{
  "n_layer": 8,
  "d_model": 768,
  "n_head": 12,
  "n_kv_head": 12,
  "head_dim": 64,
  "d_mlp": 2048,
  "vocab_size": 16384,
  "activation": "swiglu",
  "norm": "rmsnorm",
  "norm_place": "pre",
  "norm_eps": 1e-05,
  "positions": "rope",
  "rope_base": 10000.0,
  "rope_fraction": 1.0,
  "qk_norm": false,
  "attn_scale": 0.125,
  "bias": "none",
  "tie_embeddings": true,
  "parallel_block": true,
  "init": "normal",
  "init_std_qkv": 0.0159,
  "init_std_o": 0.00398,
  "init_std_up": 0.0159,
  "init_std_down": 0.00244,
  "optimizer": "adamw",
  "lr": 0.000476,
  "lr_mult_qkv": 0.5,
  "lr_mult_o": 0.611,
  "beta1": 0.9,
  "beta2": 0.95,
  "lr_head": 0.00372,
  "grad_clip": 0.5,
  "warmup_steps": 578,
  "schedule": "wsd",
  "decay_fraction": 0.469,
  "decay_shape": "linear",
  "final_lr_fraction": 0.0,
  "batch_tokens": 65536,
  "seq_len": 1024,
  "doc_mask": false,
  "train_tokens": 553600000,
  "steps": 8448,
  "dataset": "wikipedia_en"
}
MLP neurons of a small language model. Each row is named by its layer, matrix (gate and up: input weights) and neuron, and shows model dimensions 272-399. Each number is 500 + 25 x the weight over its row's rms, rounded and kept within 0 to 999. Numbers have three digits each. A neuron's up and down rows have the sign that makes its largest values positive.
A block is one neuron, or neurons of one layer that tend to fire together. After each block is what it responds to, as a language model described it from the Wikipedia text at the highest values.

L2.gate124:509498497524548491471501465511510521506531461474439489478476508511509490545479505523522508531483515524544491479474489483488500488500522485479513524474492482485536516503483477550555495446481519490496499480468525513500510547477507486510495508538479458510502494503496542522465484492539487490448542433496471532536518471459549504513536508482518461503514461467495513496501453513517461525497
L2.up124:533496496514530520490502470513549544489516496505477510506510524483499505492458538487523513527478520490497475491434485477476499488519489485475472454506464529480500509499466501505528534451472520500471478496491499500503519508482468449523473491512521465491509514471537515512461483506518525522507495485470465429495523526468540478501461478507494494459449464512475516480492483522493474476493
L2.gate181:486477504558529515506489488507495513499518507495466513472461507495469466510475500530495519487553479519480511465500486504440554502502501519513534470493506476502461511495459490502474470512504496539491508498538483545500501544472455487517525510518528472522499503497512498447543487466469524547515519499512500471459511551508465537489511497528512473543479499509503532495517513479546480546485
L2.up181:534481546504481463492540439481469464491515525481455544486470469511495475527496495551498479484524456529460509503521499551441502511498515527493486534542541507480439522527499500504528457501524484508520516485503508544539504527447491514516519513492454488532496483518484530457501524472499514479531502479514491532510482492460506511516519529485575517510532493487535529516515481477549491546504
L2.gate193:545501508502501474530482519480478512524451497477456472491514466512519487486503507488518489517478492464497551499539505527461521544533500467514516539476470510517441464511492488530556494493483492463495501506480502517451541497493523540468527456492491474488462497501528496481467501536478503502513507523473499506524502512471523500528510490521478462490543508456465521532500507536528505495498
L2.up193:538576436489509494454509522499475540503506494511509492534519504469497458488491473503486518490487495528540502454535467480474448500505512525532523520471480504503528521511475503531475537488494486504477482477513473548500494527585488537489543513514448495500511522493507510533505504544479459479497501505481469512495478479491502523468483521538468544484485497547477505465479485552514488521490
L2.gate464:486498457532515522510490467523475489494517501516481462481486507523568511497488516559471537544498495463476528477484535482491508564521459497514508492537536484479509466489525480535469526513531462459495479539523485507479504489534551505536463514510507511543513514530542480491519474480512493442491501522512483513459496531488515498527478478523533491483503527442485518480478462495531489482492
L2.up464:493492513489511500511482507491476460487459474458471494519451462503504482481500479487503467472508519486506516482468512529490530488525494546515546497512473474489496471457492489477511454476490508466506497523507469486498470513498460472482528520523504467480496496460487529534504492489498528545512484540490443487486493496504486483512533500494518460528500467486501475495506478500506488489500
L2.gate694:536478469525497494512482508508468521481511512484476492469493494469507532510511462463496483472449489451554516518460535486483511536504495497489521502501477507484455497478484532581469504532451458505506495467505526490435468515540508513495474549512475519488498500522520500526512493454436495512518520500508446463517474504524521480489490507515544491455479469489468527514513493496523503504533
L2.up694:535481551521524466496522475489474510521552473510519542457477495510537458526473499502527451516536524463514512456507489491464524486497475536510538489504464481491516486493495458464549508490490542481510485456515535507505466476489491489524512506518536506489504500542468477506496441523538476520539513451482477541559476522469459517510526488512459534492453550483517519533477523454507527476524
L2.gate734:499530528482487507510537529480486516483512512495524477500448503509521477508470446532515477480476513457509492466520492503495515487468449515492546522508474489498521491525498512542526557507483531468441517495517473527484520508496517513481547511486504451496490481560553509484483484488475513481496477525523488551521484479516501509561480492493515500492521522471492460533466495518534432495488
L2.up734:491522500527485460498544536494479475452481506512528525481527496481501479491444505505539502505491504453499471462508494524482520525493491514438542484495451502509522502513459511513553515530466471450487503495505461495483527504507536485507564509549510479488540504535544518503470504517477503493525456508513501501457436515500475499493513474512520521480530484507450487504482486522539465494484
L2.gate765:485493464520531527483504478491532531499532482552500482480573480517477507508507474468498493488460476529544484481492546520484558527511512518508526515544461470499498511491513540507497492491490525482521504510479524493485503484484481513508474510527465484515540495517548493516526486460533516503526506497521480484490551502485531530471471503508505465519471517520502502511482499539479508516517
L2.up765:538479514473538531449483492492500515521515455508459514528477535479518516510481517444487466526532504483490520478464514533521509485515479505484467503516545530534457514542491499507506483502491516501496494496477536535462506485504465468491518501535543530529482487493534516485530500490493511522489497510498490493505523507520522506517519525499487515491529493524510482501475545490501500490520
L2.gate1039:478510485505494518497513519498468451501487538443474499480493495480505526490501489504518466514485497489507498488548487541491500503487449537506459476475483508485460484543509533531527507508457517482509500538474496477473486483533518488458517506515508503535542511465535482527508508490453506544514491510510477438497534510479497520527452488504524520486512505509494535519505525518476499507496
L2.up1039:518502484518508457501502486493507491497499490531550513496520508504454536470501533519492520483519524500478496537523500498494487512506473487500451505514503522518487472525484504504488433470530493505502476519510548459527527491479475505529538466529515524506514506502490528532477508518453517475498516540485497497450477545509530494490512494483474506485533552506487516498477501526474459485500
L2.gate1073:501497495487475476526513493501530511468494516487465466517507565461533487536460497468505526457488497481509481478474506485498510478538484514495472488493537494475576500491475489454508496458546539536509473492523501519489507510500524458543538528504519518455504475548557511518462496494531466498474464522502486490454517466506519461548495548518493463518487496518492463513502489474495508476495
L2.up1073:527498520467470447462537491504522496510485532467504491519464510504476534469453490487474504514476500490481519513486462490536547438504502514519480486509474544538487506481483492461501515456504512473502508538501532516474501501506485504523521493512517524498519496539523482553457453518504503512505478492486530487451508521427510526539506508505520462466508445462525478519486485489495489471494
L2.gate1245:535552508505459525494473498496486511541496475475504514495528495535481490479539474506482517528499497492514505538477527546528490510482502503492540531508511489512532520460463466516496500517495527530512515514453474540514490511471498495519471524511488510474521505456486499496484483489490424512542501478543463498538506504470511510499498477489510492537479493508521498507502496509475492544487
L2.up1245:503496477467484528505526465509494502538527502527541520491490535565510473493532475481473432516492497478528537466461537515513507499513509507525520541509470533476514480512466485504487468503501488487449534495482546498454506513470482510472509560529479503529518516509486516517517505509498461498471460510513508506566487483499510497484513482522493503522504520508544460512486525486436500520518
L2.gate1390:512498506530513490526473535554488546447517496496480478508498491528529489515543504471526504549495489536545445479505479514534479498537464476506531555519497537488510491516466517503507490456503501478466508496543452471491503515494489483484500488487519501486509529519490476504539501492491462523481485508436467458521505522486465484551564532508499513518518468464503501535490545516518506504508
L2.up1390:508517531510468515525533457470484492509466520495497480496457528491526476494480536479487529504490499491493498552459471466549456471481433517538489510511556496497537537487504497524493507503508519431482525522474472499500494488505504496499524490433481529459509516473503500443491494489505493470540496511432464478511501532452484491488483470497490525510486512486529482479507482436477511489502
L2.gate1533:499492503488482487493520493530489461469474475484484528487523543491505532542484490492511537491481484480525499476500542527476505499526461503466492497469485482511500512515462518497501462484521521505498479507485496461503485526541513512508509502493518519502471496491519507487494506515509470516504505533479532463501494503516487456517466516513504532473485476489480507512474503525492470451493
L2.up1533:524490514511523477524516475510525490473505500449483527502462506539566513517483529507488495528512505487511518474539498546533506485530461505502500489492564508520479530487494507481510503467525502492482484506470526533464441508546530531478478502543558515475430496479486498480477459531501460503477564526485469522530482503484540502538494491484486529472511477469479510500508535451477520511536
L2.gate1580:529480520492500467473511473499500453531522501484459478483489490525493501484488482512538508490484474487526531498485469505513545500504470496502513515507566499533579478518499510491467487517527490503527524488525520496507524479491488501499483474481532498528546519538522501521526520490534502503512503466481540503500551497485514484508488513477529488525485515540522519499488456525486494476495
L2.up1580:468490547479505479520478500512531506553598524469497522516476556486506483472534483531517486494512500512512536505484474459460493468507527531502475478542502527557488519491499500489522491464445487516499507490497497447500512487461465512514475490449542477525496516475544479481496509515486497510470498539492496454510561491488531519483505506544487458515530518517472498511496444495476439523515
L2.gate1689:503490540487519490522500486499515500479505506507530490511471482479516479515517530519491512478472501475531471466490495486485464453526523473486504470475513497518513496494502527447484516470500547526525477464536483441512483507535544546486482522518517469478494559531515522467527497479488499507528527486548438530506506510487490495538513547524498493507531464515502443533474532538553494513516
L2.up1689:482575518506503531518487485468471535520482460543563482496454462511471481512507543454464500502535483491482519516526531488510543487544523481500504457453465490481439493472508495514519475475515485515473506464515503492525481516505504538535524559502486465525500481527532496540513472483494555514509518492497512484486498501515498489548495532495473528484465520490499500492489539559460504490489
L2.gate1883:534538519515470512514526482511506515527512492485491483459492534465553513478510547497509499527518482496505494510478483463496480455508482498503528519516500535502521521432478502462508520509512507514520462517535468497507513514567547489502508521454524504476522479529474509460556513514471504498531484487486550481504517496492490510459484469449548525534555480482515490457505512506528474467478
L2.up1883:529502511554470484539528551501472548493484518500471489534445536495495468493437501499464479493478506502490499473520505482488503500495463507460525478549526505518473522446491492484494489491479517513536473498466468506525476486485476475548506523508515464485485510501532525511542483513517478490510467456511489478532559546477515512510477496517523504480532454446531502506536493476528447496501
L2.gate2039:521537494474478506508466508507505500453482492540508523496539540494470504471530511488489467480462486477463486522433551507508496517474490485530569532494497519487459516496503513484541510496476528516463495511536489488535536507513520527524504516500516526474468514531483543516468483490502458462503498513532454488524498534502472511500515544527488519528505484461509467481504513507521472524501
L2.up2039:520483510506503477505485461550506499495472520505463468467493512471515535519489492474509490513500515539538464482485477508486506465463497530490520504530485530443501509481520509506547519500482499521503515534571496521484507500464507544488505472494486490503471539509463461449498478474490460535524544491523479500512483513513548496487444506472503511515488485480476529497526497515492491529530
Word-initial prefix "re"

L4.gate315:475457481511481480511542522514514531496528484509512502508499527500541527495513476494518535543476488487513513457433497459444538526472443486519494461519463525493530518497536462535474503510507523531430488493462516478496442497552514472508476498487478464473466482492492470521529510497515501477484512486476505509498544520522498506531525476521497494563459464518537489472496533505537551512446
L4.up315:497491461500536520477474499469453461478498529455527491509480495530521498506510494485502509484483522531543486509520490530526545479522501507487495514521488486516535492492499513454504427484485554540522519532494534488527497488530484482469511498489492521533494450500511508564455487541465509474501534466535472461500442463474501532495502478518466516514454535500549529492529494480463486508500
L4.gate1298:519516487521528481449512480507496491482481541510499483495480517492510501495473508502546496480452493525520534508518503539500514512538545548473457499509502514511525511522501504520502461484514478500532513481486471510509534523469530468488481470517500471441518499543573545528468459530498465522512501527475464477500468477498495519455489497509493515554463450503578454489517496541494477489470
L4.up1298:529468511514493474486495508485501538493530445481471537498512500498492509524446513500486494443531493466535522553468488539486486477519507473505546512537555509499470520526503500518519479528511552526511529470510526509512503531491543493538507492540512520509531507504533461513482489500496503513476526491525495491495470506483504535500479520490514532511485502560532518508466544509541488505517
L4.gate1397:559479494499501476498474589476533490527531511523476493510500494514439501462525489474493493499513532511540473530488489516496468508528514488521493452499474463511474506505483516486503502472519505513461498512500511481498481483505475517480460497513499466541477507519490516515448513508497520531492512517482502481526528514504487530474524532490520461500497503523489502528515486506483541523486
L4.up1397:523523541486469510499494481524504520499492474474489517484483514487501543493483492472479490547491534489494512464495506488472534483453545540516489580495441528527483468495491480520536528482527520540532513458513501496469502471489521476493511517459514489489496525543490494503517479427506545489506501478457559523492503519476530456497472493516539488509466515525518508506497520530488502482498
L4.gate1741:507485462483496497527508493525502471520511464552485516496491458511512510501505486487523482506493505528505510496495480492459466498492502529489497536512523487513499467490473507525517529516494527478505463512492529533501474475498534466497580526531489495481496534532502507493457471450529532527450527514489514515508495446450540489497481529452509509509541476488494468496531471523485502509475
L4.up1741:516496476485507492528481510482483508448484523505487474474486513493518460490488519482482506501472526489457497521476499524495481501486472552530529493478529484543466525499548517511482499525447505490444507508478486460528505487494497503460494479517461512501524507515462533532489535514533527485489515462465484513486524463473489525534504469494521501541529529492505533549499455497533524480526
Opening piece of names/words

L4.gate141:514527505510474497561473519518526468507490492514524527505516501537514524530453522475498514496492486496492528448522505508483454529510450517500555546500473456463462486432548455519490500506526484505536515493519537471513507462475490508508493509511494483513532483537512482475476496523510508520504506481533539509490554423469494543490536499495532501494534511514515486536480496508481491547477
L4.up141:525526504500509472494487532524481485549442476502536487478489518518526425508490537520474507489503503466486488492495478528449541488495483526490487529495451494465526463500494481512425494509537506470528478535469537461513434499489454478515533478503478447512533519473466527485503496489534508449498505510569524504516511496497476487449508472538522500471488451496514510484500474522504490489503
L4.gate1190:471487512512517485489487485491497477536509522537484521531477500533572489513511458531539524526506536480474491520538468520503483501465495547464492570488535499525501458487469494503516513497506500479527492529520524535479545523495438490495494525511511468486538510548509527439481488468521542499499534466503494503503507519456495515494523489550524464473473506514498445512502523508470516491484
L4.up1190:497453486459523521489485519470498488549473519526497509520478494543462479492485519484510547468491498498458450536479498471526532491511488455464466500505490520515528477518502445520434469526498498521466507469473524466512477503507477489525513550528479498490493504489503525488484534478492477523507525510457496476522516462516495506450475481537503500464502501495489446508517540539516478515503
L4.gate1571:498526468504518482488484502547544544499500454528474480493459504477459506519475505515494521440506516529503543517484515449506467481478542513496492539497536511503536459524501476541514505517524519543465476507525535539480438508535506505509479503510493486501543502525512530482519497498507516521501508498473493511514523479490521519524532486519480526485522495442490469521528504448487469459512
L4.up1571:455481503457494484491506507501474467513491508517495546537531503503503473495532494423484522484502479455504473469444485496474515460533493514489541518493516497499498472467525512491480536485477515460511512480551496518497485485536500534499513441482506507499483502481498511509516508421491510521523551545472489487496488560549480510532500476537504512524476453477521438479517516488515511504508
L4.gate1965:454516521489498500511526529456556526508493499502527499488502479528507496494471505519522497514507497514483509526497519492488497499472481454531478483475515483479578510510515506526494517523514502508465495511490494513502451525488486554544467469506507494465510492550468489482481513534471448513523503505526500512473495499520512498502545490512507530498524461509473470497496529462539512445504
L4.up1965:489484545526500509495486494502528487514497497413509528473482509481493490492474506504527521481465477512485484481484520533468467523475487504500517504491417497466528464465504545496486502484513508469530534535493532500477510536528500512503438495459481503576490468515508554459484481492482466530543456508497475507502490487472466526502501472489536542497535460511500495518499499513491501474475
Education and residence verbs

L5.gate586:460513514521497494520465533474489493494473535488533489511439479542507503536477513533483495560514487512484515474487459519447436553543508509488525516487480502505513540480504494535479528502539485498485543481525471524491510482464519516516480489488503467491581522473486478460465466477546445497500505532501517483509466454495510569504500479494491479502567522506518484513525534490510466524488
L5.up586:484492517500514499471480535508523488529542531485507512465466528502478482508466486559512433445518489464509520504485499538493474473484495463468504489479485512499509530475466475505508500514507526514473500525509508499485545554524501491528487486518478484523492532509527517480490504509512516479505534457467460501492540493528480520484510542522525486470524501506508519484503491516488476492501
Split-word opening fragments

L5.gate1809:488533481494511492509489496475517519504496490508465501524498507539484548499501527521513507493510527481460513519494523509490465469493538502538476485463500478492451525510543528534501489501523445498498512488505552486525460474499473507486471508475514479528527520499417498487489508486483510490490502492477516517504496477540501502535527442517479525479528555521556491487528513534476486484530
L5.up1809:483512514505484473510520513485526442516516463474481533524483523498462479489478503533503517510534494450508487515467500458500466519450497496476484492512524466564508529489459532514495457489514506445481476465536472468491574511496503497512510490531500524512483494454504496452519526487505507470466507479494505493510473512509518500477472467540491515464536526508483524466488487482509484499497
Predicate after named subject

L2.gate16:505470478490527490458553468502472520506475485482493513502466497492461509513463498481514502478516530471491531456505487480484542488517503482484473509476512549483478509527507536516481473517492467480498536501486505515505509514504461506515466522497516518504494492494498486465477467482470517522509499504480506524509513514476528495510541485492540552472494498554485482512481454518518493461526
L2.up16:522471521499512509490526506469510526524487474498522518478516481509530489481548496494495541511461502498487516482463515478509518489510478496473537499513460487497446510524508508506492505493493508475530506471498518486454551488530530471528526532539548502485507513515513506506447503478514505502468504531492527488510532553485522521521490431483495487508477510474541464529497509509482512493536
L2.gate67:463519547501445479514463495496519544528538466529518462497510517512496524507538519509520514473504519456495511483547470501453511530510436490490460498467493461515501529524505470514515505500539520533487529463519539458482505457517503527517516519501522472472484492514464531481540494485480460505475501512491514512515523508491479500512476510513443533482472538490489494494519477531526499430505
L2.up67:498479504498471472500471455517487514525523471512482503499462498496505500504507476505528499504479503531492456527565524536516503505487513460482534455496499511491550469564511464527474497437504470531489506450491532463464504507525568502513550514507497459475527482478476507491520504513536495521478464522481501483518518429521494470511451468551480509491495519507504515510500493530486489484512
L2.gate303:503504524489494497490480517498505499508492443545550536473488530541484466498489503516492483491491493508487535489478482509467528530520513499454487505522533496537540538524463521523452483500487488494521514556484488548521488503484468555502478507538466461509491495522531508469475470483487459500543501492539460481440493518496508492461507497532523545493487495528505471480486464535469530487479
L2.up303:479506460501504492461538487501496541516500526508537493480496495482511512465495485500485516471486477472478446513521468583492522513531525453528486566481528497550502481506488449506461496529514540478537510546478532512527497459487503489491517501507501522507519515497517498492516493502488513524575505524545547492487474532515510505506471510460472508494530457487486432549499506461505493496516
L2.gate346:507487478529519498491521495515513495491485482447496561507495485452478507484482491483508480530496530494499520516498503504521507495538463508524525488459536479490504499473508500475488522506522499530486513529467522535539490480479477465470460562525518508457474489498539527525487472494504474476494510527499522560486450507511469479516528548497447496530528529543463474524463512498487529468504
L2.up346:531481488470522535483527491466494493514485493518499503520524507512490511479502502480457489519488472493499512489497535470517491503538480493548481517464514484504480471491503502524483523489557441484532501496488531563445484477518489494524512515457500508526512501467487486485518480550481510552529511549513464505510472469471562505504477503479528549495503517475526472466508496483463484455495
L2.gate618:493528533480478522517473504502518496512518489545554492528503498515474543459485492537465502544500530502516555491513453489500516530515477499547450487463512494503533505480491516502456528498538515452490475539562505530490504547501512508515481491488476508521514520504492486476500438515491516509492485470547503480514472524454481505489489509505489469458478524487497475470547517525479517510486
L2.up618:480540490530476484507543460517546503503491497526513511482497504528466463496483530487509479520522494505563553513487500490521454499533500518468512454474461530508523463509548534533511470511514497486480528479515535516462505509469479505456509478478504486504507490487494503504458485559521519496497486511506500498528469464510496490508529519537457500497514505490489479485509484481485506456525
L2.gate772:517476460484475493529546488505511471481503464499505487465533509508529509502521498522526523439496494546504532523472502541511515513537503472477499520524574559507507510447522548501475555526474520485510515496537526535503465505536513440485464506525490491522489480553505508479467509494499483492474484472507512525497502509454472503515457490480507472510525508493534461511481528485499490490576
L2.up772:485505524519472498498484501511504502516446522473523508522500533516542502482501447536498509491479538514515465547507489466515528493442502565511480477497535506506537534521522521497470527512531526518533529494488498444487506486471516439485462447502481523486516506482484502474531486513513522516493489482508518534529503469482557512509485459519496494518537495525551514519501477512489441491508
L2.gate1035:500519514503542474453513507496524526515489492514493534459488483541474474493492493502516515456483501486481509529493592502511473506490546486535481518494525491544489511504505492507492512508531498521490523455498494522504456483491499528487506518538536506512467509479508470478525493497516476469490570506454474535495519482497493495491498491495487527523496486542551484493524499478494491490516
L2.up1035:484537516481495470515521486529507513513500462511485508524516513500516494469476431496499534513472487443491495472508484529489499508479519533535479471505540461505487505506517488510452535542490502510424488500523497539494523525526528502501465504508503487489453502501540515511499501445539526529498502518504456515521508482484484501498444439475549476490511527454512519464502464488500459454511
L2.gate1062:511467495447492491507482515495513505525508478522484493503516516556497525493518507521483492507454552496519509522498470493472531500470477475540482490499529461500495533522492490515513506521487490491542511534538559514479515501546485538522521495455481451473434482494523529490453515507493495560530506485490510467533495528556538523515506508447457515482496482470509486519499477487503462462552
L2.up1062:519527530506494431504507495518511515519501534515499481522466499520465533500521521454487527499501503472504505492535500541524518532473515496492533539493511479505524472500509511550465522504504505465496517531515554461517462489483504529524510496522467550522515525523475480511508472524497493471515534481466475522527469533484507509489510509435500479493482513544513491488494518498525505415529
L2.gate1226:484470526507487481510500487529523544515510491527514501482515506516494514470496465499495505498484489492561508448518504515509514504524507502493516492591515481522501515489481517545491508507542534505508512505503500517494541480483530491449492515556523473463502471507483502479473507463506469496478467495464456525495475498496478494479478491485520489510468514506473516491468521498483491529545
L2.up1226:485493513515515512512502471492532470529534500485542484540444503469482535519502476489507514518531457521546498497503489538509495488467514449521502497514522449494528493518545472501502480484500493494516518492540532522522505511508459453491544542491462481486515468473535488536506472529478491540474502521514489471514486519498531478464506529498507531505499503444494516511507473511495509502514
L2.gate1477:526489486500494487477503504484483518477504500490509504504490520522467485496549530505497490490506535528488499470517544479479525485485452545517481521506537455539456466507504447498470488467513451516501502505511472531512534546525493491531497474515484499485506488480493517479493546472520456485473512502491469514511494492462494482532505494497509552485495508472532514494498512485510507486523
L2.up1477:522538532456519512503503452474515499516485512530497522531484489498529494527498519482490505566511511496485487498471488542511518477477517549456517515512528532497469537523502495544509511546503508495511496486469487561501496519476483508538445490476505496491489539505514506526467488537505468538483507519498505520527507487528529493484513496527480527535513533516533489507532505461503522515576
L2.gate1489:498490499495504497503558537508497495499526512502479539481511487507481472515473525499496518555508515481557463480534509487482548526475472505517457496462503491494503514515477475510475500460489512540473491478493532486465540510483489498479496534506519503517520492503556498477450541469499494495529468522490556481521497473502520500508513495511562423507490535499484457520495517478476461538503
L2.up1489:483510541528503519495515489465519558515498495482463511498470511562543478505446519523524516502537537490471471485520506484528545464517489508551491517511510453504497512467502487530509498528479481544553504509512458518523481435463507490527496445470499512468466488484512523493537497489565549543512524505523509514498494510503491454517505490513480517450477483499515514482514509443505477495525
L2.gate1571:544495503479480479465501519476509503486470487488495526512488497520540516461440523517501482538484538518474499493575528538551526465443480457515469501476499450507491491508507512536516501485489505474527526472483475502506466513513476523497479499469515503493525515493499532466488453509494485497511463531504521486525479482475490495513483480458483531482472498533542467509510474500526435497562
L2.up1571:510501498554522481465509506476504479504489531474501501546486472541486474510527465505508490510480479508535477452542543513496513490479540476515559541490513495483505483486528463473502511511501468465494511486505530528471522501468524492457454493537477488525514515477497481513509502489514501481476482485523533521542479501506524511557472472539523506473526477484526477536510502464503548523526
L2.gate1730:524519444504465470528530526495529537511515499487481508486523531457523508482479478467589457486497513511474509480508514516528511490514448525525519512505476498482540511523527478468544522507478486529525526504506461492514516470515477492527463544487492489488520478515463503458496475515509480539484449455468530524493476497500542485508476477525531548531485514546522504546495480519485509492503
L2.up1730:502527520499503478491526491471519524494491496522507513498517517511552502496496520480504490528495484523499501551520498505513533494537458450536543540489524498469502516524483461474485557454478502515494480521502519468487499505459528463519494509473454518510445511495495496481484479512503527552501465489487515492488506505465500474538501453508512503516474485507497477510483545482523539507516
L2.gate1821:495475421467500529500517485462473496525484465484534527507475529535470498446502516498476514488477513493529543521491506550512513498488486506480517564519520490506478489536537521511500526552481488443511501526512476504496502496491480487472445509474482514490512545485527468438463491448504465523501490486536493547502487524530509514522491492458511556514557526468519486517502505501504493505555
L2.up1821:525502529520520484457522479457473492480535462540502495493526460527491506480516480472498487492512534521503522466515520521497522525501520501519474461458493508495550481483499487511476485509483491488542511505465520525527521501485475480471468500532490507497501502515500526487506525507502512497520514500492522459514530490490525520469487448499505434466468509494527435502502461480508473495530
L2.gate1995:498496497489478468504495513457492491538505484466498520498483521550497498522481500450532466536481545489497557501473485464502477498504466494511458477495467470476517501498502498509499485474502498488525498483469499491538511491460483494488471457489516498475493510496499459522471502481509525458494477509458477537530456536473488562501538491505519461531524486506530450503487478543468537488555
L2.up1995:544481490509500506534523502512495499457491497528524516492489477512524456493475504491516417510536511484524507454501477483480451472473530498507511502466478523448465541506511482482467501500538489509509511526493479471502449492494519497483514480484502487444525491513495486483488529548481522470525539476484472512449532464503471509491537509536543496554516512501496500512507490488483479513537
L2.gate2036:485489502479502459509540526477483503503500530512542489498566468499488527482483500492498541513498517505482513560489461501522544498525522487475511531452509485484497488480497533505479483536515475518495515470496505524524490478499492504533511465532485528482570508541527528478492514510507555513488502538539493505476476510473531517511515538485493514527497507537504488500501479486509511498507
L2.up2036:494504469510524477483539508469481563498515480494524508519548459519516499461493543467498496552482477462503548513510535497491522509522512530517470506476532519503496531539493522520455530492523466441466515507500553472497497488539517499469487497496534469498505514512487509547452488516517506512523540509498514516511468479528503504496473495516458528491524521493462480476486480490503472475517
Schooling and origin words